config.toml
n_head = 4
head_dim = 64
vocab_size = 634
norm_eps = 1e-05
bias = "none"
parallel_block = false
init = "uniform"
init_std_o = 0.0
init_std_up = 0.0334
init_std_down = 0.0
optimizer = "muon_variant"
decay_fraction = 0.942
MLP neurons of a small language model. Each row is named by its layer, matrix (gate and up: input weights) and neuron, and shows model dimensions 0-127. Each number is 200 + 30 x the weight over its row's rms, rounded and kept within 0 to 999. A neuron's up and down rows have the sign that makes its largest values positive.
After each neuron's rows, "fires after" lists the tokens most often just before its 100 highest values on Wikipedia text that the model never trained on.

L6.gate498,204,187,170,221,148,272,233,253,181,204,204,218,183,207,179,239,192,195,190,248,231,176,200,199,216,234,191,225,192,186,185,216,253,228,187,234,226,229,167,207,194,222,207,227,159,211,207,161,138,224,208,148,171,235,158,189,234,215,192,190,220,182,173,144,128,237,177,255,245,157,176,211,209,225,244,193,148,204,256,199,180,163,161,230,207,146,198,193,190,171,225,262,228,164,120,192,213,169,225,163,191,199,220,160,193,210,227,221,237,182,231,249,220,213,189,177,203,193,201,175,194,204,200,224,198,233,247,147
L6.up498,174,202,193,282,165,216,211,219,195,199,243,249,208,184,196,183,194,214,191,175,152,225,185,164,212,211,150,194,141,176,186,241,228,186,237,165,188,219,213,166,140,199,277,193,261,205,222,201,182,158,202,226,237,227,210,205,215,198,186,219,207,229,149,179,256,196,142,222,219,232,189,222,217,184,193,209,175,224,214,247,229,156,197,260,208,161,177,174,160,153,202,204,185,180,216,199,190,225,178,208,246,192,242,229,236,120,217,202,195,202,251,133,186,204,220,199,169,177,182,191,163,158,182,145,171,193,163,183
fires after: " de", " re", "e", " Re", "p"

L3.gate625,201,229,149,197,188,194,215,212,183,216,167,188,213,240,205,228,213,174,220,130,187,160,215,214,159,165,146,186,185,225,221,183,196,187,156,217,152,181,199,180,139,195,217,166,172,163,254,190,173,172,184,227,232,226,206,180,220,199,185,153,201,176,195,201,249,238,215,174,174,171,259,141,143,165,219,168,192,183,197,163,217,238,122,233,156,185,206,161,225,235,232,203,189,174,231,177,199,191,179,165,231,226,187,247,168,198,249,155,195,217,212,152,194,176,178,134,196,159,202,237,265,162,214,234,226,211,228,210
L3.up625,219,211,191,208,262,207,203,185,185,231,198,158,158,164,152,142,216,207,210,189,187,209,186,224,186,264,188,215,201,229,187,157,189,205,215,256,213,169,173,208,255,222,223,207,151,193,144,189,212,232,204,195,197,215,206,191,177,237,228,192,273,183,215,193,183,232,208,228,140,211,201,238,194,156,195,252,185,185,222,186,216,159,202,179,194,206,209,269,203,190,200,248,173,173,196,229,172,226,253,231,199,159,227,200,226,198,258,196,221,233,192,178,217,237,171,173,181,205,231,196,199,194,247,218,242,137,181,209
fires after: " s", "m", " S", "ust"

L2.gate203,205,209,165,203,179,213,246,197,159,224,226,242,228,257,221,181,162,210,228,218,162,198,191,172,175,171,182,266,206,226,217,196,193,208,177,257,164,152,277,206,179,194,150,222,188,225,227,227,257,195,205,242,209,239,145,196,140,150,160,176,145,196,163,215,244,174,188,180,227,225,179,227,220,180,235,174,187,173,193,187,192,155,181,147,246,225,250,164,222,131,164,147,181,187,232,179,254,171,139,220,173,191,179,186,190,167,181,231,216,223,194,209,231,162,181,198,173,173,240,191,188,222,190,172,213,191,222,148
L2.up203,178,211,155,203,168,229,189,212,151,193,236,140,196,233,189,205,258,227,186,155,185,194,228,200,195,185,182,207,209,171,245,199,230,191,193,177,205,189,149,189,240,172,198,213,229,227,220,209,243,129,266,200,187,256,204,209,192,181,176,188,173,198,174,192,185,222,175,215,233,224,257,218,223,209,172,217,165,220,208,257,184,163,243,207,155,241,201,192,192,199,202,187,170,235,175,178,182,226,243,228,236,183,202,209,174,227,200,210,154,170,264,179,211,183,203,218,215,178,175,152,159,143,199,221,199,213,161,232
fires after: " P", "p", "u", "P", " C"

L4.gate571,205,198,189,233,196,183,206,170,183,216,237,195,257,181,206,127,153,194,159,194,194,219,190,157,228,227,263,229,201,207,177,159,191,177,187,219,211,168,185,159,204,178,191,174,218,225,218,203,219,233,206,221,175,158,183,189,234,152,128,147,226,184,165,281,215,192,187,156,223,163,236,190,202,149,231,164,160,142,214,181,162,187,210,201,206,153,167,193,133,136,123,257,187,227,223,188,175,163,154,227,211,239,217,181,257,155,223,174,225,189,214,167,223,156,227,183,257,211,225,181,206,203,209,216,240,190,255,167
L4.up571,241,273,169,208,189,213,244,167,202,155,244,209,185,146,197,183,207,182,131,205,210,218,190,158,224,223,256,233,171,225,218,172,170,147,225,203,232,191,200,174,220,231,178,172,243,219,248,216,207,238,150,232,191,158,217,175,239,207,183,151,222,170,151,236,234,190,185,134,242,205,217,183,192,185,223,196,177,107,204,233,220,108,189,210,185,158,169,182,185,180,140,249,202,187,222,191,165,185,183,201,182,227,176,199,269,143,225,194,239,216,215,183,216,184,235,190,220,199,251,199,192,182,195,196,218,184,295,184
fires after: " J", " r", " R", " M", " S"

L6.gate627,249,179,227,172,165,168,199,155,148,216,220,155,169,213,197,191,160,157,185,175,209,237,187,205,201,143,174,194,238,196,180,185,102,237,213,193,185,188,209,196,175,180,210,255,241,154,184,232,208,193,148,222,244,152,209,146,227,250,175,211,178,180,172,243,179,208,261,171,152,181,201,187,174,174,207,208,199,192,183,205,182,219,209,178,232,257,211,141,248,212,142,170,177,168,178,232,200,182,226,198,203,213,215,187,240,238,223,242,171,163,194,203,206,173,162,232,178,189,216,211,223,204,177,188,159,169,247,158
L6.up627,215,212,224,181,248,167,230,133,209,210,218,196,199,187,218,243,181,164,204,173,214,172,165,236,259,159,238,245,229,193,145,233,215,177,223,232,159,214,219,180,182,170,227,207,176,182,193,225,178,199,186,205,159,189,209,193,192,202,196,197,185,193,180,229,211,228,235,219,179,229,181,182,238,142,229,198,182,224,231,153,189,217,224,186,187,189,189,291,188,222,154,258,220,246,161,204,194,203,174,256,217,231,196,199,184,184,167,249,253,218,220,223,215,204,194,220,183,172,199,187,210,166,196,161,222,235,194,173
fires after: "ill", " K", "qu", "k", "at", "u"

L3.gate528,179,207,230,154,197,180,230,228,238,193,202,196,203,169,201,170,129,180,200,136,230,190,119,177,208,230,203,237,200,221,181,128,147,210,212,224,144,179,215,160,271,165,224,225,214,235,195,217,173,231,140,251,208,157,200,210,225,186,186,143,164,197,188,196,172,139,243,228,174,214,208,185,221,196,221,171,225,196,212,239,208,231,245,246,196,245,217,230,197,220,146,169,252,172,218,206,183,165,253,198,184,214,188,219,145,234,184,137,195,172,178,209,261,208,235,219,186,206,218,263,199,171,216,211,216,198,229,202
L3.up528,174,198,204,190,193,203,164,232,192,232,198,163,246,144,160,228,147,194,239,172,186,234,165,151,229,166,190,249,239,187,235,196,151,229,223,175,223,129,251,160,209,265,237,155,173,211,202,198,212,216,157,232,129,170,268,200,207,195,207,200,165,166,162,247,240,163,212,243,222,261,212,217,235,217,192,178,197,169,160,202,187,209,224,229,185,201,238,197,176,150,170,157,173,172,240,235,198,215,213,226,179,211,207,196,196,195,215,184,215,200,190,187,243,163,171,206,163,198,196,178,159,176,193,184,155,180,196,197
fires after: " re", "-", " Re", " (", " ="

L3.gate557,205,184,144,195,215,190,206,176,208,250,192,178,211,252,196,192,201,224,209,183,193,170,180,199,201,203,165,189,201,232,186,203,221,204,162,225,148,264,256,215,198,175,225,144,188,210,167,174,225,147,175,204,192,224,186,236,199,200,159,151,159,198,195,152,199,216,211,178,196,162,254,236,190,189,230,206,192,217,242,184,185,197,193,255,162,192,188,194,177,216,201,159,183,201,227,208,143,249,225,204,180,166,224,220,179,189,203,156,221,172,178,182,213,212,237,171,180,179,236,196,261,268,213,187,211,201,206,259
L3.up557,206,162,146,158,198,218,188,188,220,251,171,178,241,234,164,142,158,186,243,198,157,164,177,188,162,196,180,174,224,162,210,208,169,205,191,207,177,272,268,214,179,234,196,200,225,195,207,191,232,240,216,172,191,216,241,200,205,214,191,179,115,184,225,222,202,180,202,221,208,167,146,203,219,184,217,157,193,220,242,186,199,160,222,182,201,175,224,198,153,148,232,164,211,192,253,166,229,215,237,229,166,161,199,211,199,189,222,211,248,219,179,258,222,221,217,225,223,237,223,238,215,233,198,207,186,253,196,223
fires after: "\n\n", " is", ")", " A", " was"

L3.gate98,181,179,159,164,245,123,192,202,245,209,223,220,237,173,215,223,180,168,259,211,199,235,207,166,221,207,165,240,264,215,156,183,220,180,260,225,259,181,212,185,170,250,223,131,225,186,182,185,220,203,215,197,168,202,255,203,161,227,194,171,180,206,199,178,207,211,167,181,165,213,165,207,222,178,240,165,179,184,245,187,220,188,211,186,205,225,245,196,175,188,183,161,194,188,163,201,205,196,161,216,193,151,165,182,223,162,210,156,228,208,195,213,236,265,200,162,198,163,162,167,242,168,241,212,215,186,188,215
L3.up98,174,178,188,147,253,173,218,253,193,185,244,178,200,195,196,258,185,207,247,181,256,207,217,233,108,240,234,261,191,175,169,170,187,182,218,157,188,240,182,220,195,167,219,179,237,224,161,259,193,197,227,171,179,200,202,194,215,185,179,229,223,179,168,190,189,194,185,228,176,211,216,242,229,176,175,202,210,191,219,202,196,251,167,166,209,255,162,217,178,232,270,190,154,199,241,224,255,243,176,209,177,198,197,161,165,191,258,203,206,230,199,219,191,219,169,199,145,212,158,138,220,218,130,167,210,219,218,214
fires after: " S", " s", "ing", "ust", "ug"

L2.gate56,163,251,185,176,151,229,241,219,217,198,232,173,170,200,234,180,126,200,222,147,180,185,184,143,201,236,202,246,198,193,151,199,209,184,194,207,211,213,176,204,186,188,251,208,197,173,135,150,240,193,178,253,245,205,252,225,156,222,216,148,179,226,200,224,186,204,213,180,212,210,151,226,172,219,241,209,175,235,208,213,207,222,248,180,207,169,212,158,204,127,160,188,191,233,198,247,228,209,136,274,172,143,216,177,240,185,175,226,215,166,225,239,222,213,230,219,194,120,190,182,192,185,239,161,206,190,192,222
L2.up56,198,228,191,193,186,192,242,214,207,244,237,238,215,207,233,213,178,221,183,161,151,210,179,203,242,237,198,273,208,185,170,229,225,211,196,186,223,186,167,176,163,203,233,274,199,184,198,195,199,176,225,230,221,265,222,179,209,194,185,198,144,231,228,234,175,192,239,174,188,159,243,259,180,215,231,192,217,232,204,152,199,218,240,168,182,195,222,144,195,160,175,149,159,192,162,271,242,197,214,259,183,174,195,199,199,220,189,196,225,172,184,246,266,206,195,255,218,191,132,194,173,205,190,198,195,153,216,237
fires after: " P", "\n\n", "P", "r"

L4.gate487,215,195,204,235,177,216,192,170,195,162,176,214,191,189,219,244,205,179,159,196,199,235,166,210,240,157,187,172,182,197,195,221,154,181,143,217,190,273,185,212,159,203,180,208,194,201,174,225,230,197,200,179,214,211,196,154,161,227,177,205,192,190,211,175,198,213,167,176,190,208,149,148,227,180,199,185,144,140,236,227,215,203,216,185,202,192,181,172,198,209,189,202,190,215,194,190,270,242,160,285,222,192,234,201,254,185,173,153,210,185,229,239,243,203,174,248,129,209,226,276,276,170,169,227,229,170,205,157
L4.up487,208,219,159,193,202,176,219,235,177,231,187,179,180,233,188,175,241,166,227,162,188,195,224,164,199,164,237,215,146,155,188,258,203,235,168,199,182,216,194,223,159,215,179,247,180,153,200,233,241,207,185,207,155,173,203,221,169,174,186,220,210,193,181,218,246,163,207,209,210,163,184,214,178,184,167,209,160,240,164,253,178,172,196,178,170,201,189,230,153,273,189,199,196,205,232,190,174,237,243,207,166,133,180,207,224,207,213,217,201,204,224,216,229,202,226,233,244,165,212,197,218,218,169,199,221,210,137,208
fires after: " |", "\n\n", "===", ")"

L6.gate429,161,184,228,190,165,164,196,232,211,231,235,184,223,261,197,146,217,169,244,232,248,193,151,177,235,207,179,247,215,215,186,147,199,173,215,246,129,182,199,179,193,199,197,159,192,249,272,190,169,197,238,233,181,241,178,201,222,212,182,187,209,194,257,183,142,204,267,210,238,177,212,198,180,216,158,179,178,186,272,198,177,199,174,208,223,248,234,240,163,202,217,187,178,202,190,196,175,176,202,170,171,185,220,157,154,188,214,205,179,206,183,233,180,213,173,261,184,168,197,202,209,186,238,185,164,214,222,197
L6.up429,199,214,156,138,178,172,229,239,202,224,196,210,230,201,228,181,155,179,159,130,182,198,162,189,219,215,177,241,149,209,217,204,168,177,172,167,206,194,180,236,182,217,239,236,191,211,238,183,196,169,165,252,211,211,253,206,204,186,221,216,201,252,161,158,215,189,192,116,199,186,158,175,210,197,176,206,175,240,248,205,236,217,165,239,218,200,202,164,229,83,206,164,228,187,234,167,222,200,182,209,215,228,198,216,262,169,246,204,174,184,191,223,191,260,189,224,195,243,200,150,228,177,142,213,199,211,233,213
fires after: " re", " Re", "e", "v", "us", "p"

L3.gate79,223,161,194,190,154,167,215,213,187,207,155,181,169,215,163,194,193,146,200,220,220,226,180,204,193,216,216,212,230,208,161,216,227,169,145,184,249,249,194,220,227,164,250,183,192,201,213,203,207,170,183,214,157,193,220,169,143,229,123,234,121,180,261,144,214,200,196,209,164,175,174,251,231,192,187,210,177,193,174,191,228,203,220,201,181,223,233,186,183,201,164,159,203,211,216,193,243,216,188,245,205,162,229,140,153,218,214,197,254,185,185,187,194,164,163,218,185,225,241,222,259,185,191,242,206,193,188,217
L3.up79,246,167,204,182,165,212,213,194,186,209,176,112,177,273,207,212,213,175,185,224,241,213,177,196,204,190,190,213,196,212,188,225,196,190,166,240,258,228,133,195,222,129,246,245,194,183,188,210,210,165,189,205,197,221,228,166,160,189,149,220,150,185,190,175,170,181,187,220,170,163,151,210,235,178,223,195,204,180,184,203,207,182,179,187,192,170,210,217,205,202,162,174,236,192,201,201,201,181,184,252,181,126,248,170,178,216,194,188,262,210,185,198,209,192,129,226,186,174,243,199,247,189,207,219,176,155,184,185
fires after: " |", "\n\n", " B", "w", "ion"

L3.gate122,224,195,204,169,198,150,135,197,159,213,213,216,228,225,266,213,185,149,239,199,201,236,236,242,225,181,203,188,169,231,194,186,185,181,224,166,265,177,176,166,211,186,226,197,197,180,159,199,196,194,210,205,221,162,185,181,210,217,206,185,214,214,229,205,239,237,208,184,220,210,178,193,178,191,234,185,203,188,230,193,246,177,230,205,226,227,178,197,203,257,252,135,157,160,246,201,234,196,181,180,177,236,208,224,212,202,199,214,222,231,211,190,234,209,254,177,230,238,198,179,250,160,256,244,267,201,233,195
L3.up122,206,163,206,219,254,156,221,219,158,172,178,218,255,205,202,231,250,177,182,158,196,179,178,220,202,206,236,204,243,252,195,224,187,146,196,190,214,185,169,173,161,189,200,199,216,200,159,193,185,229,208,184,205,199,141,153,153,169,215,220,202,146,205,180,197,224,196,184,211,208,170,227,186,191,252,197,190,150,209,221,178,222,198,216,240,230,178,215,190,217,195,166,200,203,237,199,217,222,222,174,223,168,235,182,176,247,170,251,181,213,182,221,209,228,259,193,202,189,155,192,227,204,271,251,222,204,227,214
fires after: " s", "m", " S", "S", "id"

L2.gate29,186,193,152,196,216,168,161,191,237,203,187,181,197,166,181,247,195,197,194,220,173,224,215,161,228,181,222,222,184,153,228,204,212,210,203,201,193,177,206,234,128,212,210,250,184,117,223,198,156,210,239,235,189,200,175,197,194,211,209,174,159,234,198,227,183,205,155,212,171,230,211,187,191,218,223,177,184,159,246,233,208,194,212,136,170,210,173,208,268,179,193,173,181,156,195,240,198,178,166,175,209,197,160,153,228,234,119,228,202,194,169,239,230,210,226,151,216,174,169,122,229,190,181,223,184,188,268,160
L2.up29,203,267,159,242,199,145,179,244,261,202,269,217,206,223,188,255,191,224,179,170,222,184,244,234,261,167,204,168,178,167,248,216,174,219,196,208,200,198,203,223,219,264,171,178,165,173,194,217,140,209,225,163,228,216,143,216,208,186,211,194,184,224,190,145,251,208,191,156,219,200,171,214,204,196,223,232,166,221,159,205,214,192,191,185,143,164,213,203,190,207,194,232,184,179,173,239,186,221,194,201,193,242,198,210,208,181,180,225,180,204,177,234,302,209,164,190,109,186,165,199,238,157,202,154,235,245,201,188
fires after: "\n\n", " t", "g", "u", " C", "st"

L3.gate282,163,203,183,214,236,186,172,179,184,189,187,196,163,251,234,193,177,171,156,175,185,165,180,209,213,206,203,197,159,166,176,175,237,250,200,221,224,235,149,262,189,174,213,212,190,185,179,159,106,189,188,249,188,287,172,180,176,278,201,163,159,202,216,186,258,143,191,189,215,220,174,193,206,173,227,198,160,209,228,205,177,195,222,247,179,184,218,206,234,179,194,138,199,228,226,274,220,249,187,294,262,224,187,183,207,183,211,185,214,192,250,240,213,224,130,244,233,154,231,165,205,204,199,189,200,181,189,203
L3.up282,196,176,163,244,178,208,191,191,216,194,144,202,191,221,168,144,208,158,213,156,204,226,210,222,226,192,193,147,183,146,199,192,143,220,175,200,185,229,105,189,167,183,229,218,170,230,251,228,213,193,235,166,181,260,259,176,183,189,176,203,129,202,196,141,177,206,186,203,184,182,189,199,194,183,145,265,186,235,216,225,235,133,225,223,181,157,190,206,201,188,176,212,220,218,218,177,205,244,219,280,177,208,198,169,156,205,171,190,258,216,176,209,212,194,204,258,223,212,187,243,210,218,236,212,212,200,195,183
fires after: "\n\n"

L3.gate574,182,183,208,190,217,218,183,156,197,217,173,198,175,216,225,240,208,196,219,182,252,169,171,201,142,187,200,201,221,224,196,232,250,205,226,183,233,132,230,211,197,186,178,151,212,188,228,162,218,240,248,199,212,178,197,297,210,204,179,171,204,200,160,134,180,140,160,254,215,247,237,157,189,191,172,237,210,189,230,197,265,219,192,187,200,268,194,210,162,161,226,125,181,201,222,206,206,196,253,210,265,185,158,148,201,199,173,165,218,200,152,196,209,206,196,139,237,203,174,210,191,180,255,149,185,185,232,232
L3.up574,170,206,194,191,221,230,218,220,219,209,195,268,181,195,144,263,219,203,149,176,243,159,179,187,156,190,191,243,236,193,223,170,252,181,240,213,221,178,206,213,217,217,167,172,219,178,179,177,205,180,165,208,200,137,210,242,192,212,196,224,171,159,182,178,201,178,193,279,275,210,172,194,207,230,232,269,169,168,194,204,221,173,246,191,236,211,177,209,141,225,184,204,193,177,174,140,219,192,228,232,168,200,171,196,205,190,142,199,244,243,165,212,172,205,191,190,240,194,176,165,169,206,207,201,207,193,218,189
fires after: " pl", " W", " T", "at", "l", " S"

L2.gate212,187,214,165,185,190,231,203,219,258,243,217,172,208,211,185,227,154,187,215,211,249,172,176,140,171,215,232,195,190,176,212,246,193,146,154,227,209,170,167,228,213,229,170,195,200,222,206,207,149,190,198,198,240,197,191,170,255,227,194,211,197,287,182,258,197,134,183,192,179,229,186,201,124,232,209,175,206,143,191,143,204,180,221,160,168,174,225,170,235,226,200,181,175,168,233,179,158,169,180,202,192,176,201,221,191,226,167,191,215,180,228,160,207,162,231,219,165,187,157,215,190,205,215,205,161,179,237,201
L2.up212,201,217,204,217,238,232,194,214,248,216,193,200,231,247,161,195,210,162,125,209,247,138,253,195,155,165,258,190,188,233,206,201,229,172,213,192,185,172,211,218,234,237,168,236,229,206,249,200,118,217,176,188,207,241,184,218,204,228,198,243,173,254,192,168,182,187,178,164,171,205,198,218,185,254,204,219,185,187,146,190,209,246,192,204,185,199,212,233,221,223,207,182,225,216,204,194,174,151,157,220,229,203,207,204,164,195,244,174,169,171,216,209,236,147,182,185,144,189,155,192,154,163,206,189,180,243,210,126
fires after: " ", " C", "2"

L6.gate519,170,186,139,214,226,171,198,172,148,191,206,231,182,199,195,195,194,207,177,187,194,186,179,208,225,166,222,232,203,227,151,190,194,179,189,237,203,159,195,164,235,184,173,306,187,161,241,200,167,209,228,240,193,200,180,146,200,222,183,161,217,217,192,232,234,198,229,179,149,229,226,180,203,228,234,173,212,248,209,145,167,191,250,196,207,148,213,186,222,193,205,183,199,196,166,195,228,198,219,241,218,242,177,126,186,215,203,243,149,188,278,189,202,185,209,224,140,158,176,163,164,220,178,215,213,181,203,209
L6.up519,263,215,177,178,179,273,221,245,194,200,246,177,242,192,229,148,221,163,200,193,236,239,188,222,253,225,253,227,191,212,159,137,212,172,139,186,208,232,258,185,217,194,188,205,167,188,188,136,230,203,187,232,174,177,185,155,185,208,182,219,205,226,180,217,158,189,239,190,184,173,205,203,210,191,232,181,219,216,226,207,177,128,171,181,186,176,226,175,190,250,164,194,244,248,224,233,229,185,220,169,204,250,199,203,235,159,216,212,212,234,193,217,134,239,188,222,182,141,173,212,207,210,194,200,207,205,124,182
fires after: "ac", " k", " K", "ag", "at", "ip"

L3.gate312,238,187,159,162,189,171,163,220,229,220,182,202,183,248,188,214,192,165,211,169,204,204,186,162,196,146,158,187,213,188,202,166,141,175,209,180,151,182,221,200,192,200,187,166,169,159,248,210,145,199,215,205,205,213,215,158,234,131,225,185,207,254,250,215,222,163,132,252,186,193,186,186,151,191,235,187,185,196,216,214,249,216,218,192,196,233,217,178,239,193,191,227,154,155,232,218,218,205,174,154,156,188,159,206,207,161,208,204,199,257,167,209,179,222,187,200,227,173,207,211,179,221,202,170,223,190,269,213
L3.up312,150,244,182,210,210,188,193,207,198,224,213,205,167,202,211,221,197,197,210,203,201,238,198,223,113,198,222,213,189,204,178,242,185,215,177,209,201,179,232,195,224,307,201,234,174,155,191,196,225,210,213,255,199,225,251,224,193,184,242,179,206,146,157,215,184,169,228,266,221,262,195,209,177,172,215,181,194,244,207,206,206,186,222,197,218,201,221,205,210,238,194,212,133,149,238,153,220,250,191,224,182,187,192,203,192,184,236,210,262,186,196,211,182,264,216,208,184,194,181,193,200,203,209,163,142,157,174,198
fires after: " S", " s", "y", "ust", " F"

L4.gate304,186,194,200,128,191,230,172,179,223,238,230,225,180,168,156,183,219,185,198,213,180,195,221,213,258,205,173,216,228,207,181,189,214,217,222,242,278,184,187,237,167,223,189,226,138,199,206,185,177,183,236,230,140,154,184,145,210,231,236,257,235,200,143,137,162,192,128,202,177,206,194,230,250,210,197,206,223,210,195,232,194,219,168,178,219,167,230,218,220,198,183,117,199,221,214,189,217,209,231,227,209,168,143,165,186,199,183,217,195,217,241,208,210,183,178,181,215,217,163,222,208,183,139,219,242,194,197,202
L4.up304,201,213,182,188,215,233,162,221,177,204,241,200,198,159,190,284,201,203,240,219,196,174,222,248,184,231,175,192,125,195,189,175,154,158,269,197,255,208,229,212,157,186,219,218,130,198,178,232,178,146,160,191,174,186,195,167,194,244,181,173,219,207,200,147,244,207,227,219,141,186,218,246,171,204,217,215,171,195,242,221,226,206,173,195,145,229,171,174,221,167,218,190,201,182,200,168,267,189,223,183,217,189,211,203,185,192,250,189,198,170,255,257,200,206,216,140,179,224,215,206,184,183,233,185,226,217,173,177
fires after: " s", " H", "u", " S", "h"

L4.gate561,209,171,215,258,209,217,201,198,173,223,213,235,212,183,201,205,222,207,266,155,265,187,252,216,235,215,186,213,189,222,133,194,235,229,221,221,178,142,225,225,210,240,178,177,176,226,154,157,169,221,208,194,145,258,155,181,202,200,185,173,176,183,226,184,188,198,239,152,206,242,202,168,200,222,279,181,203,192,201,194,171,203,252,198,192,197,187,106,203,207,213,239,140,205,171,230,224,179,199,201,221,243,220,189,174,181,233,131,155,225,171,224,221,222,258,184,246,190,208,176,208,218,181,158,242,216,208,206
L4.up561,157,183,168,158,225,235,209,181,253,266,183,215,206,276,145,175,183,167,193,214,275,225,243,217,237,203,224,231,207,203,245,150,185,200,143,188,212,209,243,254,212,210,231,224,192,195,215,216,188,209,184,206,202,150,230,244,212,173,194,230,246,261,156,144,243,168,187,144,159,190,211,192,292,200,195,212,192,184,206,264,191,190,174,259,225,214,222,208,209,221,181,145,213,247,163,194,203,202,224,203,224,198,140,171,232,104,193,213,170,200,244,186,161,241,207,169,185,219,216,184,196,219,127,207,228,220,194,172
fires after: " p", " C", " R", " k", " K", "as"

L3.gate111,197,195,252,202,195,202,231,182,169,230,220,182,208,204,177,242,168,163,235,149,141,207,181,196,160,184,131,242,261,228,210,224,168,217,203,258,226,174,186,211,199,214,214,206,214,176,199,194,217,145,202,221,153,211,228,185,191,206,183,172,162,192,200,201,170,178,237,192,198,217,241,170,224,198,224,196,169,131,245,170,172,257,195,202,211,177,253,176,163,169,188,203,188,174,197,188,216,238,192,228,229,144,144,231,208,210,222,143,217,193,158,195,205,247,211,236,199,199,159,212,214,171,255,169,248,217,238,218
L3.up111,179,175,200,212,218,224,229,183,115,187,226,219,211,145,189,241,240,194,165,195,202,204,170,214,190,209,202,225,242,187,206,213,127,213,289,208,184,129,170,197,217,186,248,217,176,151,190,179,200,151,212,219,253,215,263,218,247,266,194,192,153,151,182,209,210,233,207,243,220,207,210,205,235,269,164,209,190,125,197,221,179,270,202,133,247,218,182,189,179,220,231,180,202,175,224,241,231,233,212,233,199,228,193,171,176,227,178,230,177,239,226,207,160,203,195,231,200,183,188,187,211,210,205,150,199,233,205,210
fires after: " S", "c", "u", " w", "ug", " s"

L2.gate229,188,155,175,262,169,223,211,204,202,182,120,193,246,245,227,193,185,162,182,175,158,180,200,218,244,154,167,200,151,169,204,230,180,191,182,187,174,182,179,266,166,182,203,194,163,176,245,196,190,195,287,218,226,229,180,195,166,173,209,191,192,197,184,132,232,219,196,236,177,181,184,236,203,185,210,204,175,235,179,221,158,171,196,191,194,182,206,188,209,162,176,237,232,179,170,170,224,222,183,205,222,228,257,268,203,184,110,203,191,175,209,191,270,185,195,237,192,180,229,190,213,210,186,196,259,195,207,223
L2.up229,179,208,202,258,148,217,200,191,223,166,132,232,195,250,185,187,214,186,155,214,160,171,223,225,253,210,168,195,174,171,182,194,170,205,198,168,174,190,192,250,184,214,198,181,137,189,203,196,173,213,263,203,195,245,179,199,165,171,225,183,225,195,179,152,242,214,232,221,202,191,180,236,181,210,224,220,192,210,164,231,208,187,179,214,198,216,175,180,224,151,199,224,222,198,178,135,228,212,173,208,224,243,240,261,168,179,134,230,180,168,185,188,266,178,201,204,220,255,239,181,164,177,167,188,277,202,226,224
fires after: "\n\n"

L6.gate423,178,188,185,138,164,199,202,238,193,211,208,202,196,214,235,130,266,143,205,204,191,227,238,306,170,176,163,199,202,190,205,220,280,146,239,244,215,176,239,174,198,243,223,192,158,241,194,131,194,213,223,183,181,222,156,221,187,248,217,180,159,177,188,173,203,183,169,227,212,233,213,193,233,190,187,251,191,189,194,137,192,152,185,200,200,193,229,275,188,186,249,129,160,141,171,164,155,183,201,245,196,179,194,185,214,201,190,192,168,184,155,237,189,214,175,139,231,181,181,224,232,196,177,182,197,213,230,200
L6.up423,143,179,228,183,191,256,206,263,197,155,180,237,236,218,180,163,167,233,204,246,223,249,229,147,197,233,156,194,210,169,240,130,218,186,226,177,240,198,154,251,199,203,164,215,199,200,194,210,206,197,151,160,224,196,241,196,159,175,196,225,228,162,179,193,181,171,209,208,172,204,173,239,246,199,177,185,214,202,137,198,198,169,176,198,205,174,163,230,183,193,206,217,201,198,209,205,145,143,235,216,175,231,197,173,180,184,180,204,209,207,195,202,179,212,205,152,183,198,247,239,147,177,193,177,191,158,163,206
fires after: "l", "te", " T", "ro", "m", " pro"

L3.gate394,174,195,131,235,147,171,189,178,203,240,210,212,187,205,224,161,161,146,214,233,237,217,144,207,222,206,182,177,171,210,183,179,184,135,214,174,216,239,153,194,179,213,159,180,215,173,269,172,249,192,197,185,243,197,238,172,248,203,193,126,228,212,135,172,151,200,196,171,194,241,161,164,155,144,246,168,194,207,175,149,204,168,220,165,257,157,214,178,164,183,202,201,211,192,245,202,183,213,240,229,232,205,256,186,230,178,212,231,216,157,258,139,218,208,209,201,201,235,249,230,199,160,221,217,214,160,194,169
L3.up394,195,191,129,165,182,190,162,195,202,266,207,229,168,205,223,186,151,199,203,152,238,235,172,208,183,192,217,154,127,178,176,194,184,194,199,201,219,247,185,170,187,200,173,193,223,213,195,150,224,216,162,206,236,187,192,210,258,216,180,156,236,251,124,168,164,193,204,185,231,209,159,140,178,139,255,183,201,214,260,150,166,174,188,183,259,154,199,177,160,179,210,183,194,201,227,186,210,171,191,201,176,210,230,165,238,189,177,192,242,196,287,157,225,207,216,206,205,212,214,214,206,167,216,193,203,180,216,141
fires after: " m", " S", " R", "o", " L", "k"